Weights of a small GPT-style language model, trained from scratch on English Wikipedia.
Architecture: RMSNorm after each block, rotary positions, normalized queries and keys.
MLP neurons of a small language model. Each row is named by its layer, matrix (gate and up: input weights; down: output weights) and neuron, and shows model dimensions 208-335. Each number is 128 + 32 x the weight over its row's rms, rounded and kept within 0 to 255. Numbers have three digits each. A neuron's up and down rows have the sign that makes its largest values positive.
Before each neuron's rows, "fires in" lists the words (lower case) most often at its 100 highest values on Wikipedia text that the model never trained on.

fires in: "2", "218", "22", "23"
L9.gate804:113103153053103110146113094147127158157186128139131137165116089148161150184161159209111142145132124148116127128202118130178156095113095135165074128108152131110135154120170083153104157077093129161115062097145159162097138110112138150127147169119098110114112101132138156139105067150145135120169113118077154106102137143128146095087154068126157132142169218119142126121147124107132087144086
L9.up804:133131157054126109096149151172125135143193130106140090127155106102173118136149159222122086175136140097105129117148185141162167176116184138121093113145197120165081192132124080181148148097116133117065081115123180098123214101155108136166097138133128116089172089153133165141122105160140134145148127098115076105110111152093163106146152090117138123136115196156122137147201152144101080149109
L9.down804:169074109063176056134071139155132099124187125123149072214153084141140120158139122094154101113097137080075114135047104112113169162116100137128109144142132122172081133128088143140152122092165193127102097137147193139047085102123098114078085110138084126162167106136151147076116079167169133122146164047123159112062093113197131065130188117140146128098132161143122153131188150163107138123136

fires in: "she", "they", "you", "he"
L2.gate640:150149148101125137131117110136136167167101052141131149080125107153099133144144171109145079150151146139130128110123150101100179125093104096140125122094145104144121110203115174171139102107115116116177154195076112152157098102127116116063123188149091161144174177112204186113117116130072120129066166127102082164159169146099142121154102098159155081087152102121097184104143127118160128150103
L2.up640:149171107132082130110137151162238138133111086127154144169083103124126108132110141148187063149134092097111165134133172129112145066154073122151113152155138126109118136137155156131166077123142156127069177137120093119161148082162149120053111167157133144132167145174134148083117130139140139099039118140163147173089105126101115080156127150207136097129175145135102131112094155158102080146122
L2.down640:155125108189104096103145101110104128109110097104111136096138105106158179109080145118141144169122178096152094160170131095108199153092088150163165123123069114142112068122131133085118096140147139116091125204121114034120214175077152111074087100131150142140162117158132159178122137105104126073055200092124150139110157201108105102126172169050103127102101129084136066142160112159116082067128

fires in: "of", "on", "with", "as"
L4.gate938:141142152136122157134130078090141106114116141101125176092102104126098094158088117129115072160099196132150094123068210107087128150136137127093094097058124133130124152193151099093126136123147121095118100036173117103135134106179101083140078135130161137136133140168162139126119166089123149106095106086075162031096060112155160126149084185119082115153094144143136120116075161110192083190119
L4.up938:184087144123110197067130165108148093125112138149125133144143127131136093092118088086104122124153102143165170101111088080209067153122159108146174091107153167158142163072148092102181150121087161112089146095155145119140106145114108146086158154162087189152140071107125108112143115135200193100068082143111097172087142121143147100107146155106122165111133116058146120134149120142122142085106
L4.down938:103149089086157161122163076138135122113188143145126137105138168156136181109169105122157156114137147154165145173181159136161190119194132125140106160192107093097096151112087125115114098146142113121164142155087151151101124128118203091102171162137070155141143112089103089122147122091096149107145120124072082145148128125127119162107156115173115208136069102092131117193140168180090146167157

fires in: "an", "fibonacci", "ulliott"
L8.gate208:152164163138180127088061080227092166119117122078148094100125107142095136095148137156093082114100152166161146141088132148071156123131111165132156116143148080107084077106125120111190130117113125109082118134164102088103104177131157175085142121112119104066207136127172144097131172110135118142118132158129140140147107155104161124142105153083170108125073099121114099135135092161133101140106
L8.up208:122168180105149167126090120121124117138166089133175116161131135049048090121172157090136136172137074155096087145139136138136099055115130157183068165094133165090158123110180063137109085116112089152164110138116173124103124128164064137157155172106144133121188093155178072135092095114163153114131193136136090141140112126138137071165163183151165089142120113106074119141141068125171093105117
L8.down208:127182159143095141154093138223100155151096175175086103125156101113095106154131070163166069147180138142161106117126135149116068139181125175133153109121081157140129114152171082093143095113158095137037072129132160129133073190147115157111085129139180142115199103126154144122129132149099169176151165087120203145121143146117105142129150110117105103129156113129187073129095085127114189119071

fires in: "a", "on", "of", "by", "using", "to"
L8.gate513:110133132082138104100088073114119143194117171124112155118171137149122136068172135104175133134177123164131060120134102116124125175137146146123142101141047090135133166123140135123169159167100122099112173103139051153154049075164094177156119092177118122140144138105113091070144123113166166153067111103121088141116134096180168118130112124090167153132152138168097146144178169187099209194107
L8.up513:112088147124146096121147141160122102148175117127183165101127168104153127080099094112144081103154102142112138139146153127184158192198085070148119116125143141142092091142115153146088145153139171109130091119114066142106145122154166149159099105113103143189111134130115158103123101123132173147122086156153094098154126123179162105098146107084095066157101108161073193042107155145140159119165
L8.down513:126201058047154112139152110160118126088087150114084130113140137117153119177135198072127095138091146119068094197141141111119125108224143146146166141122145133160136156073093071123165145123115120157114126075136149139137118116114123144102137136120146121070067076127135084106176101124100165122140128111063165150067126131151096116125107159184139139104190177053111076157098170122125138038092

fires in: "an", "antológica"
L2.gate328:198102118155128079136097142137046121138139103180079071102090122110088167070162158109089100126136083171131086116115073129056081111133074125150091139144115103068139123163144098114101089109127155146120115109120098119082114102193103172120169141120171107067132106096171068077156126143127101145098157129132131166123128087123157115086113148120108002105097160139123164138136079098087136151122
L2.up328:120116109200145068132124112147130129080117092165107147125138157107068113074155115107106105210105143073147189093136090155110110135109151139143124133120099073066169157157094107123163091097136216130148111150180189136133126168184146142123164192156086074099144109089165090104120060148120074144118164092137179208132141134116118115053174217152082088162112120166141108165128185123105142142090
L2.down328:170154139156134167097116177188175104146079107213105144104119068124139144102165143160108087083089174149104143144143107130116132138130160166135079130160103105093107133129153113165156063128101124116170108142132140110105149137161196148124114141172130163138195099094163167089122126139103093118075143114160096189157070173102191123150144108143153154141135108105117051104149099088106202158138

fires in: "have", "has", "having", "kings", "not", "also"
L2.gate912:158100165107151074131085147110083096126141113068133105079150140053117119154129128122121147176180166125147077141103130090097119149045097096076109111134139188114079179137150102116079082171128171211129099117119160142152129124146131163103143087181126194138111107135153118132095133153158170180139149087165134147095144131117126176163098086131146119132167056176074123150126136124056098112106
L2.up912:127136091160120154121119088120108107170182174120130164126097171151146135092125132122143082105112073147186134178124134060163137255172106209112096072177122172159124156105103160104108145145156128107120105117127093166147104108143158164114097102124147077112105127061104136068110134156075127112107164101103141134164136094062175140139137116176126077117104146131168115154137174113105153216089
L2.down912:118191075121144164115141115100167135119122097115161107080110134102165092078180131119089109117085083137129144087148129113084176149119102147146134059020080120152121153136187144121093078112165151153114165139169102131113149140129141057105106150142096157110162131091091086118152148110113133147137155136149083142202093123164137100156146154147103127093127118088135149122064135098120165170121

fires in: "as", "no", "antológica", "not"
L2.gate247:098116111152091076170131120091070097089165167104111180121202153142062116168079106137111075141147083102100168126110103126121132159151114172126110145152075147158161072126152088113093105155137153164127145153177143094119124091195165178128130140155102091096064115082103125089126122170134217086148099147242094088117157122121158145116105174116156107123044056141105130114091110160115092101109
L2.up247:136177154132175152104156141118152119092115081080131148132116205150118126050141120115120096147095142123090084155110067121115069091165120175119092161133138118084146075084146095113116160134158199173121128142138086114120087080170115180164099136178078158148119143075064140119115111091130165057094128195119104111100121178090125135133171155119127080136089108157122054121079076136074142160157
L2.down247:139069144189159128124110152047142138128122109202167082150127072122106146139099127156191131120137085119115106165111198168108151161113080094102178141138156144131124139109128150135140093078150100127109171148106167097158147117181152135147127155118121119219145136158137104131150148166126086139079135130112159125137145144120127116179146153088142170121130116114141133070136149135171113093151

fires in: "the", "his", "this", "an"
L3.gate1020:166136116125130108145095176053132139090124123156069103117069160149153065123183164096166148179131139109146132072117085114182037101201064116151134166061112161122089143099122134132123125146104117044103165180137111144170162164090121125157131034077113113140172148152114154126107128170117155130136103085112100181111120107122141116134136144141082109142128147125113107152174079120127110154193
L3.up1020:181166138127127144149065153101124158145158166117112145113159126108142140081114087111116087199173122113073122088147118097197036086139125155138093141124116158109139149129095109121140129170087101132125137113089106079098080103133131118109085031089133161125148089159064056160143152144152139101118078092138118156084175096126070130137139132131107100124117181155071167120123059083153161120121
L3.down1020:155145083146078093068152133191122115133132153070087168165128162116102129171125144135104131128126146167147138163093115133132208094146156133119173153147204156127074154180107079148158120107102151179128178137091149158159148205139089133119130101144117168093115119148172159094109145064114092060118087178144155097123135144152192145070121184157117084114111091197151118120110156159073098127128

fires in: "an"
L9.gate589:152200138157139110107069158109125154152069174160120146099156107173164114130153079101107144134136113171094217114126131111094133112101088142137131062099144080067147137121141052110130146169103130129147118125159137140088107177151090153098163130104104101052149103127154121103120101133112098130080129136128085138122096142139082107104076151094119098136145090151143110110032146156122156135147
L9.up589:108123139107157182132158128156098142134124131168121129141131099073128137057102113094136129060124129170143185190117176213065153130162130144181080099100134038137139113113126081083125151069078160164141112104137063151106123227225221152155157144135110175105186134145111127138088101098093155154113164144138169124201093110138161134097145142162154145136139177177136124096097123134135102169118
L9.down589:161143130167163116112116137125128150102091109169129140153104119162132126126159120171038102101145174107107115107128146116095146185147117167133158136136098118088134112142154110104179058132085154161100096110137146127094080151160137095087098192120146146181158142176179144113128127167140143190164133151120148109084130146103142190081130027104082070082088160177157129133147123085162152136113

fires in: "an", "antológica", "anomic"
L3.gate292:104138123164075116104096146185136181147145101116173114083121093100063099047147158077057137146142140109177157120120166153117157121091112117166139165102134110067091122142169082108175113086139157088119087073155159112088133212127160180194095101111053122113170152109194148136149063105146082130091143111114071220113099094120125094127085147145164132140074132148125074138128133139117135130209
L3.up292:135068169157100071136050130167114157158185148118175117076147074116022141071127108088101155096147110121185162141084136119156119107116115088165131099083126124140074089161173102078145135087130149067097110106162109153111161196186123111214102133131094144091166134078103133149086153119135065093080123151114066199169127143085158136131079148131153121166065116108094121133105120120131133157186
L3.down292:158123143157164088079097148177119130108107175142169156126117134092112136146106125153063163123192154138154124149113121113071142153148046168169121143140129104101046145155200045085129085099144163114142099126110146125103097191229141078171119147152117144144209147089188189111073126117127070171068099137156156112107055102139111164096154101101146142093092171133148094188076179119153123151157

fires in: "the", "other"
L9.gate981:151090113138128127146145132165183101168107170037075129167104102079142134118165105123142113148097143145152070139120098104094081070149167046121116114157162129100077099108106191110066113163148123102115164171108160144117099137102147085165126122124100122130099124185132126098098105174136146093117060173106105129114084128158162136142121145127109126080132167123152177161168167170053121156114
L9.up981:097116115111081108094170120090130112138119200122197177146133172115144070129166147148210170170163100219139106088142115135076082130131105111114155152090135140173097163124126103068120096177114145110141142154130133160121184089060158149121067133135097178154018176167120127086086088087152151158155131143143149096105146118135158195134124102132105120161122103110193104161130104135085145158132
L9.down981:178107146151105198145114150132140186176128101129088082140082156120172099121159166176116120171069124186143065152165129126106122131254159123136116203116148157154132139069096102112098140123198161105133116145159090136139108130141139106098123131111111148142132167187121151117141108148164151075111101138144106110120133118156142151125129081114136091140171140192122121117161097188096110111123

fires in: "this", "antológica", "large"
L2.gate424:054107128146111168133176172116131075123116149124093136133168135100160176136110102177092129179150163134175165136135103230153115088129105136129103122186150128078170150094154095135091188145122132065183080144155130137149093121103126139153094031106110097151137171124074124148097130146023142098083163111154126127106082187168151112149086216108125107111122146137078089128163122140160152145208
L2.up424:187128110131182116123152109142099103115068112134100075141152129145130116100137104074125163169140126174133134134154155146128119140136136110106118148123139152102123135063138044154106137155167096141175128088107161161097144107205145120168113065130137128111135106094075120168110122177113137157118122144150087172105126153077098070134136178098098147181118096132115062091138152126107140149132
L2.down424:118132089187113113079085139168183130171102131045158170082141088116142093102111126138130093133078155142110098081101120150093169090178096119103142156129143133099028117134124101153120094123148154140184132079161108119145142136112097087147074125128025176137130137094142168173136179118161099101105134106132125207097072111111116205156143172085220116102145175142127135108114104149107122116120

fires in: "she", "who", "he", "heber"
L3.gate757:089129089125131099143093092136130157122100128129128166180156104112141171124134154111181052113103133119176098128126142204116132110096168145142057097088127115182142121140123084100117089112210117207170146139138141106142136117124160185118095084099140092090150158150137098189137143063111146123095174191107112150152147091143153155121145109134124080064111201103101103091164117100086129101118
L3.up757:110090089164137123120111151172157157099131085154077145090118165165171146091157152189179179073063145072158147114114138131121122091076123143135139177109185138122080125072166141141077102098109125158175092106159085084107146101106134146147071102089171192119143114165117109104114146127099166121079094151147107095124063113127094140111147133138182175078156154131130117089136122146145076167109
L3.down757:145163103153148142181126102125183129081094129069087150120130162065100151060189123093155165105148140126158064097128136050165097147149150136116149101126116073095147126115160112096152061116174131144072109178085113096125134153067100145157112093160071117175125149123156145114163144115173135149138175086143123174161141108136065170162096128128088120084099118130110056087151085141124133128126

fires in: "other", "of", "s", "and", "los"
L4.gate916:103144147094105161145144154116114113168089173109129145093144116168118185147108069177118151061161153071138149118165113096185194045158166180133124137200192103132136061106131091127078127121119163125177094049123186125069083158143131146142111167083129132088126136133077153067098127153171126162121110126091180109131152120149145082091113090154143181146109101130179074090121102132081124081121
L4.up916:189158127146104132095108134058069157135082173125126132148179132149114166188092095137120191096184157119189126114122089089184128116139157162104112127119166158143081113104098158124128120119122101105099139080162103196086101163127082123107143166107073148061138117114096141127090100123099151147119127144091152117137215120175120154088183097072149152202116135077168105118149104130101147107147
L4.down916:094085107133159115127146141083112130118210140103148094116088179119147157101117137177099132193088113162098126114108103193076145111166124156096131148165139135141196158120106143202096136122081144160162122139185134144122092192139169143122139065129137113195115070115140131157142111097144142140099081136183153074090110097144101080076187110115082093128105145163102100028107138144156106108091

fires in: "the", "of", "in", "s", "on"
L10.gate408:079151119118110064099122098126109134100151186051118141122153125099135154143138088155178091038189108140118162139111146116119096131120153149130143084154137091205171109096128122141107150137082099174123077105114125130142105125107087165126095142080189178153139137141103162153108131169090088199110145076156196144122127130118160107172069116179157103093112129179163111209076146132150102119065
L10.up408:169044131137178139122151145091082078093067167168147179087169128116102083079107103126129109162134112136159153119168062102142135114159075091134092117171104159125070134154146118131144181098092069107135159088129157126172086140146135134155145136145086155149113069101113129176127085108125106156120114159186120147111133150157100090187200156096111148131173177164190163102137131140106122137165
L10.down408:092149077136143172198164160149144144092171094136151119141128129088142101116133156085128149178142196148035122090124110122127100179163144161160123178141149105124118104124055116145127107144147098172123144093112198085104130167156155142068130049160183117163134151127174103129155175135149151117105120105095128090123158123125171161097143104156113130142065143168133118164131162122188126106103

fires in: "a", "an", "this", "eccellenza", "1"
L2.gate419:131129144146194146140142138111123088059099112075117198125155114125120082107144128109116164133134137144159089098112101114107120154093185112134124200169139065070181142077116166086104136157086065172131194092175117144113099120139118068130159072103108123150070160090127103129090124181117142126081124145159137080190112148151131084081131169189168176101088160168117084150215130134172127132117
L2.up419:161060185164161146117085082096080109144094161104130146097113112124095082170100090043126142145163123190105153088071083133107098224097125128148115140108169150094243093116090150142118065128116099192086135133108158118109139118117186071133202117104065138121164182127137113102092101161127203071147129166108125148102104125120097158119112169083142129106073163124121135122168076156161127177104
L2.down419:109075083112096163150088123139122166105158161082062121115131139051171143198178126145097106143096051147091125117142087163073126120141105176103119091102109150117113082106077067079131121082147112145155180144139135110147183109143090116153137143172144152146110112127110160151118128136186121102090133117164130126138153162114086191206160113179129166093141094096140120084143132142143064076067

fires in: "to", "player", "would"
L10.gate390:153135106136170090133096107144155151107150183113110156088095117161152126094104170132172130093097122148164156140179109117103113132170152085100135123086102122118161104134134128129135132116163143205128148156154123135138135137110160120171098093151115182151149136152185141086139103058167079172172177180210135122169095168207173116114184131205155145096116126209174203176103074154105103139126
L10.up390:115206149088170147093169081102136201061181100131080141169121114169097161164117137126112049130151177112148134124107100082114118129117097124160101158132062109077088119146091131132107079157130167120138142110097137125091166115082183144113092121109080174086128127120145119084162113144153164147154124127092139076105108122115073075109159170148106125126176149129144103134052090181092142173133
L10.down390:118080083181160117074126123087171125155143099056152118112113174119164120178139121126090153109152157124160141137131182138150195111230078111133142096106159123166132199087109152171116082129120162163137127097141118192188122132120105129153119116143131133129167101128143136157134108177097117162128149135124097171138151142144129110119139118114169164088088159124172148132139179082140130146119

fires in: "2", "23", "218"
L2.gate1008:105127169087117094184103090086125123139143141098119071137139128145108108102164177089102098099114134139120149152121123106190140152122164100146164153153155178126134108135134083189120159083125121130124064073149139147083075098072173156103142142137105130104108159096195110158107106202183130148111088142131073141075090087096065035178152142120149144126108162088159148117142110092101169110102
L2.up1008:116151128126191119157118123125092133100159087163153078132083135099104145133187147122054112180160131128093107120145105142177108169056168112116180123136112087119130129143151092133128138157113109136139169133155133154129076064081084186149110152140061089164127110072086134119095110130150162108145121079168088173099132115159117065194132141093163137124118105108115070125120104113150145097145
L2.down1008:130092183046144087147140093176109130150165128149138118190123124159096165125253083171115085148116190130090166154125154101090103155117172104133133139135095148112063120104166123131121126174115120099152145102142186183080146138140120130087091153107098114124118148190136084153112124125145170156127040104150100139162155154163143100124118120126170151116090110088118115108145169097126152166162

fires in: "of", "in", "as", "throughout", "on"
L10.gate56:147122107157105112139120102120134131164143108077148124161103095155103158068126121140095070121104137074071149098041068118127130157151055181172123099163109112134179128153077137124124130073084155162056120071055203162105164126128123135125074103141141092155115118180119119118118099148103092158087188106141163143161102162168099075165157125139148165169155123096131111127149154150148136154096
L10.up56:076107109090098112125040096180140114118165081099130094101142123154125144108193120144157113174103110129088197149136116119114135171116201181119127141141142184141199105138191159116096147111187193120133137124175138078170086125159107091091148095132118089088117138113194121117104145179162174125119134183104150123151085053124116151114157135193149152102090162153118092184130095074128110106115
L10.down56:124118117079094124110149122132149129117141151137129131129116110088118162110111183125141174161152149099179113159081083139148159145130138110150149105099152060143159134128079096128127139153151065116125132143127080141124086122052105080119156102075142169123143182092097143106131151113126190176124072139181145091103125153166081113137101132123089138087158138130167138094130153120109153084202

fires in: "to", "also", "as", "of", "now", "became"
L10.gate478:112038089097099159142194153093095164111175114114144202119147141106102121083132102174117081141130120181100066127108128121156123134103202141159131154090139126183137104149106152131125134112072100135141150106126081110160162116107138056159091134133148124100162152156123157171133145128163048129111129133065093131147103122108100133141102137141047146152162112082082100156112117177130105084117
L10.up478:145164122089100118152123168091129139084173172197113107209146107145121113134113142156112200170147122153146125114090132113084137132140136159102087124126118130137102147106150199128161133114132133096123122156142085148101129085072165091081117165151070142110082083066144140173127093106193171096130117164111097134131141088093147133098101071107095169133118116133101152129085150091128095135064
L10.down478:112089044105126141087153178116143124141165170132105158153122143117116187090131132122055119173181125119124096103089106158137165149125084118182151123145130073159062115117113112071071160133119124093098155110118147138118131104091112110115132114116098116110120142127127168062136144115090137105100113135089143196145128148092107085148157122089143095086116115123088156082173165153067114151139

fires in: "to", "in", "from", "near"
L10.gate677:073082092131168093140103153198111135133054114147097151149183113148122109097123120064150091117156125168160129126187104122147088073182171134130083149095159063099170099082144137093088153160143179117056143135092118129142128086134145141058149151125117147138148120158158118100117124090138122022124116162124093086114104172177129106167165135134125121126109081118056142102149157143085139120162
L10.up677:094177083087134114124117093083128161083101124116077175102067167032154128149100128096109100133108163099118126144143179098113125163186142122133109155107100104141134089162110167119131115063127148113140124164144120118094136141143128113118149181110083163120135076125081133157152162109077159148175105091107095047122157118151126116110161088101102129091148103157171042115090149133090111160178
L10.down677:140123128094091105149109152114172158110183178109187100146131153094164119163169127123052148059123103138128131138087106111180189136140200066089151127148146096180182141143128093090046163189146108153117159130123129104166089138122089148096154124107122113113131119171134186134165105161156142161113113139137215139152125126143166173175149131141137161132126106118091154136178124192142124158152

fires in: "that", "the", "to", "of", "which", "s"
L9.gate343:111105172114097047133131179080117110130229114144117119106148116207143114134104153116096110080138114164116081140216163161161134129157195167153149094157112127132101143113140145136154092153042119117169177139077139142126069133150129077109128061096175166078116133076169079157066153162121185133120164154098136139089112142173134146091099110092155117103129121047038125116124124099162127127082
L9.up343:134152198109093148162069184070152165139158117146146155155125064075146177129118135182121096024077134116146094116112196089105163164143136106155158112145103099100103152116074104107066156077183169052122116134072143163089179116130166108132102148127121137134111122156138093124091150189200059145119147134139151143166152123156110153139129156144099134165096118147075102107082154133134142061117
L9.down343:134084113063109146112147127196183139101091124075116110121045122101117137124175127139135135117177196116096151182121057185142117145117166113094158111086108058177090072106107179142137107155180121107161120114049178224122095145092077164115106142137149126126086141112132197164125113159105084077133072103102180112115116128103108070109103114108137109106156160123129135119166115157095020113139

fires in: "an", "anomic"
L10.gate183:151096107115166136139156187099137118108174062149147106105156136098074183085170128134085098138129105152146143135178099151136152097146112143157119138110161116081151095113113071142124116148147120129069187093158139082099158143125138118179115099058148112125156178103188120102122091155151130075154130165133141142168092095083152128092163149126136171089112092069038161118132138127129162122118
L10.up183:173136108165166151132142137117172099119105115145151127143130114110125111128139121178066160127162152163125104141139113157088169145102151110208110156110188100119132126100120141101145078099115136122122068133130155092106117140160109141167115168146140186055181121135178121070102136109129102155084134127178130162163158206167107160092159149125143077141146143142148094127152096120156176127158
L10.down183:150097126181106109083048133156129113095093142194164138193146130109094105129132140141121083118145093110142109184145152156116130086115116146107157104142076109093118156189205103092172033108105156124126124146117138196094156162152144070101127153135086194192184143140123097125150160149166149156148139154101152127114146165116138160080164131138161151084117167153142169162135101066100138117116

fires in: "the"
L9.gate145:132198126135123135107106106137139156177167103005109141091130094141125143100180129158154115123110070149084108125055105106066170208105114126137112148207150138103096133093097147138132150146151128067212134149153137190097149103169185076116132183109107127102105134139163133109097132105170123114135082130195140207111132110106159096179081133087114135168134121103101164096133133131130107111139
L9.up145:123232175095137144080117116152122121129089168066109160122140142122112144118113165155153129113146084155138112158130101168089108189105142135169182140200136156097145213087120136132144130140126181113185038141202076118066153110123155121134145157109081132164132126152120080145114118120142184164157115067134149107089149098155162083147166126053129111160135163149181120157132173116157153143143
L9.down145:183179136146139170162111121101112090116089090134114120096104134166146158176128146133110128085117111153154167159151132124162143180190079176126146160138131116124143110153140132129149130129148159096133115175120147114139110124150064108086100173171121138133134101108127167142119160153099077133139189127145096107173100141141137132148153123119113168135103121105105141103141117117152148167161

fires in: "on", "along"
L2.gate873:110148105112084086180165087081202122121139122130144078174174095065124083084122120151107071151122168147157150129104136185090070167150098171116138062096112170214130092144143208112091080133098132109157129150118075136180147119130112132098136088089113132110143111147135140106102099140106099163093140110108114107112136165121083175145069059163232146132122171166093136218115145107135180102104
L2.up873:101178178046105056126085108110149109121120074169123108160129125129107190113149122179137151102106107118143149139113132146108109078113116126099092135184114155177116136102108169111108132106167130074137163154125121140144188179141144146115170104109109139087117114154128205100099138097154139139134124135121095137101135161165042125048088128151170092073116165137098127128128137107153138070070
L2.down873:128127155134113036171081159089165182115178121146115134166164094121133099105126125037048144093110102148139081163122127147152122160137133145180139088160121134229109110140193175096121079137144121120140103110129087162094134135140134095141133144120094178136146092086078109148124123179139179175059120116198086106145117120084115136124126078119191145136130141193154071175093124086150123166134

fires in: "and", "were", "was", "be", "an", "are"
L9.gate358:147167111097098201158094166147122106142106168174136162142098172113088176148127147130132108127149101135082164174098134150104128093127111198155078164143128153090176120114078095164121101107169135125152050114165131102199169183153118166149195126078133133101124120170159164162080127169173183074124183153127190118134174123099095088078141168154095138121101136124070142139157102093169113194161
L9.up358:145070161132110095101122121059100063154130119109144155115119070147104090178126101113113151075124143202145148125120125185137149077122103155128189126165115096139134100122134088166125103108151113064122184095137200076072103118140137140063154101123123135191151108137072163119058120134093111154124119160144158134107147120093144134118110094080096112140136086120137158142117155115149127112115
L9.down358:106157106123085079089109149122157155108141135173108173081163131152121138082152106096151162165111161089132133141117074106112119135119131151163096108100158180178112141078125118117146111135089186128173125158109133175144140065119180110075072154093152151116152113119155127090163154119085105150086093106138108137165107153190129128168104073113159086150087091153105149209162159094106191109121

fires in: "and", "to", "with", "from", "as", "of"
L4.gate992:177103117171124151176071123164122061135135164110174174145160112109115149102156123203179120127105117185201070118094110138153124120140163133162182177091172121170178102117153195149089149166082106145093110117127162128168109056114140120143171117126131120108110148168128083103125147102108166170137148116104040100136143149141176131162087114152109171176128111116112111088118174104143103088103
L4.up992:149115149166108198136061125090079107088121134181180045105140139130148135109150133211179046156073163157155169105100156121187134151133215076185144150136172126160137108113158107147123202118111093073111148113117137124136138095105071033156086098119151092114076060187129113082163163154153160155145161104194108100135116108085130166145086100131106128218115130079151071105148140083139118055121
L4.down992:154139163082156116136129153125124129120151111109109137158170110154118110077125104090118110124113082140102154096086109182125161122207076180105109193146173145150089123092152110137158189121165152137172140127090177140167159109122086107131110158163148153097157109083043149120121162169141109113175025095167089167103110140178153100117161078180100169082112128159151158105129129135112113104131

fires in: "and", "were", "be", "was", "being", "is"
L8.gate552:089159123095143107168148157145069077051136119106131133175133089117088155162189124136094142157148110145145128147144143127121163086094076083105068093134103135197153187100065086165114046067129149143149155117146158143140124139159112095128148140085112128128134168134054159136182080153091192123168125129136102195094119066140195144080174140200134145123098169105085114194100103096138178129108
L8.up552:147100126076113152101114082118129057150154132191131139122116125151053138091117146130139124128170149178089142176101106136175068134129081191160131076091096123153110092136108155101136112097130119116114113125201182130106131106141137130113159145091146133090127169119107054123142188173134141177131109154112173078139089111120135108096152144183175138157099155153077185184182108115116120110103
L8.down552:113134144098178125145116130129147113150102122112084125112117112114097122203089139109150132167083208115170200139187105116063118164120127097109115108082132175179128194113093100117055070169151164075110120083135179106107171149124163106084160121135140106082092120161168134100112220155089116143146163149091095156154107160092106102112153088136145082115106099127132115203105145071054115140139

fires in: "to", "would", "will"
L3.gate708:140121071184113140123140115114140143111133160096089176142120127121083168145110148164168081146208160162075142101094130072201128131106126113160115160079133170109074090175153136137093119148162132178166116175097157104124119080164145129088116132173119116169132126120111126137155131164121045153084173161128139188121156147201134154165167118177100173131106119160136162152128094114148176133145
L3.up708:040141077136122146105123123124159124141091130130101098171129140104084119148141185165174139147143152089107150128101173064124084101121121135133151104092144123156103181156109173158156066109152098164154097119108126149124099144081153129094127129109049157168135145082109170103123102122136123138161090176100148162074115114143172067064122097028108181141117175152191112151108138137175099148148
L3.down708:092066146139121084086135061153119121087103102109181109070104102135148161096107122128131183148083164142120073109104130140155139173156132139094194127076144127148141136120142149164145072062098148097078152149144141127131134131082141147099110137142175106137145150089079178169137129096111140120116149158163145192098116157147176124139125185097128127125153080140150073132147183134086129181094

fires in: "on", "as"
L8.gate60:148095190196084110131098099025140082109140114123140124127120084164163081103154092149159108128167086147191125155159137147166160154130136084105113143117096172120159163138133126199101094105146112156091117056144081113155152088101126174142118122103117118114176123221134107159102110151176119128121097133145113142145103104123125109074052138121209134130122089135103109159116066120130163134113
L8.up60:096120150125114119139102096067184142151142158195186097120165091129113146072114103137122157105107140140176112138144109138152076093083086104153088154126150181152177115136092102092111072098143126209117171114178176126098134124147084133175131110054123150084183134138150178177176087181138128130202117137119093161115123135101122162081109096083175091190149108127158082109151174159158142142159
L8.down60:138155115170198065077137067120107131154161121155141082142150104140151078129104059102134102087058150065173157093106118101121109104200094140132111139168101117085118113149081133100126085067134109117114078112105110075140069162118088142141094090143120127162152131123165156164142132164121168107174116130130154135146035111184150146067045108140201076164144134132065183109115091118122102166145

fires in: "1", "may", "january", "june", "july", "september"
L2.gate568:042201096102127131130114100092137125096130066120114093130113121187141138122090130139149094151141088091136157189137074164138134125089132144112118186108121170162170155141169112147137151056141156116127099075174114133131128117127119141141149130115193151106086107061138126158134123100160167140144130071153097105105155110189116089125134107177130128151019154152074075104118101111100114116136
L2.up568:133140177104105148153143104145123051086117118086192138165137147135110149133137105127137080130138122050210176151111129148134122114121142147151093116129106153135164146162156160126185109145109118158130174120162066162132130088120120140193135182121231066150144104137147147073161117116126110124128119133141141148105130116140139148178095097121221156096120156091124158129157137030174139063132
L2.down568:220112114133142163127172150139112108096115113090187140100181040060087128124153174135151204137126138112067103126090143137055059136136123101171146095092120111120157161154179133137072136158097135136183088128116169135137135131162170121163073091126133125120100180145116110100131147153145220130122119121129216112193116136107210162139133133105099137098120150093101109146116107121163123169192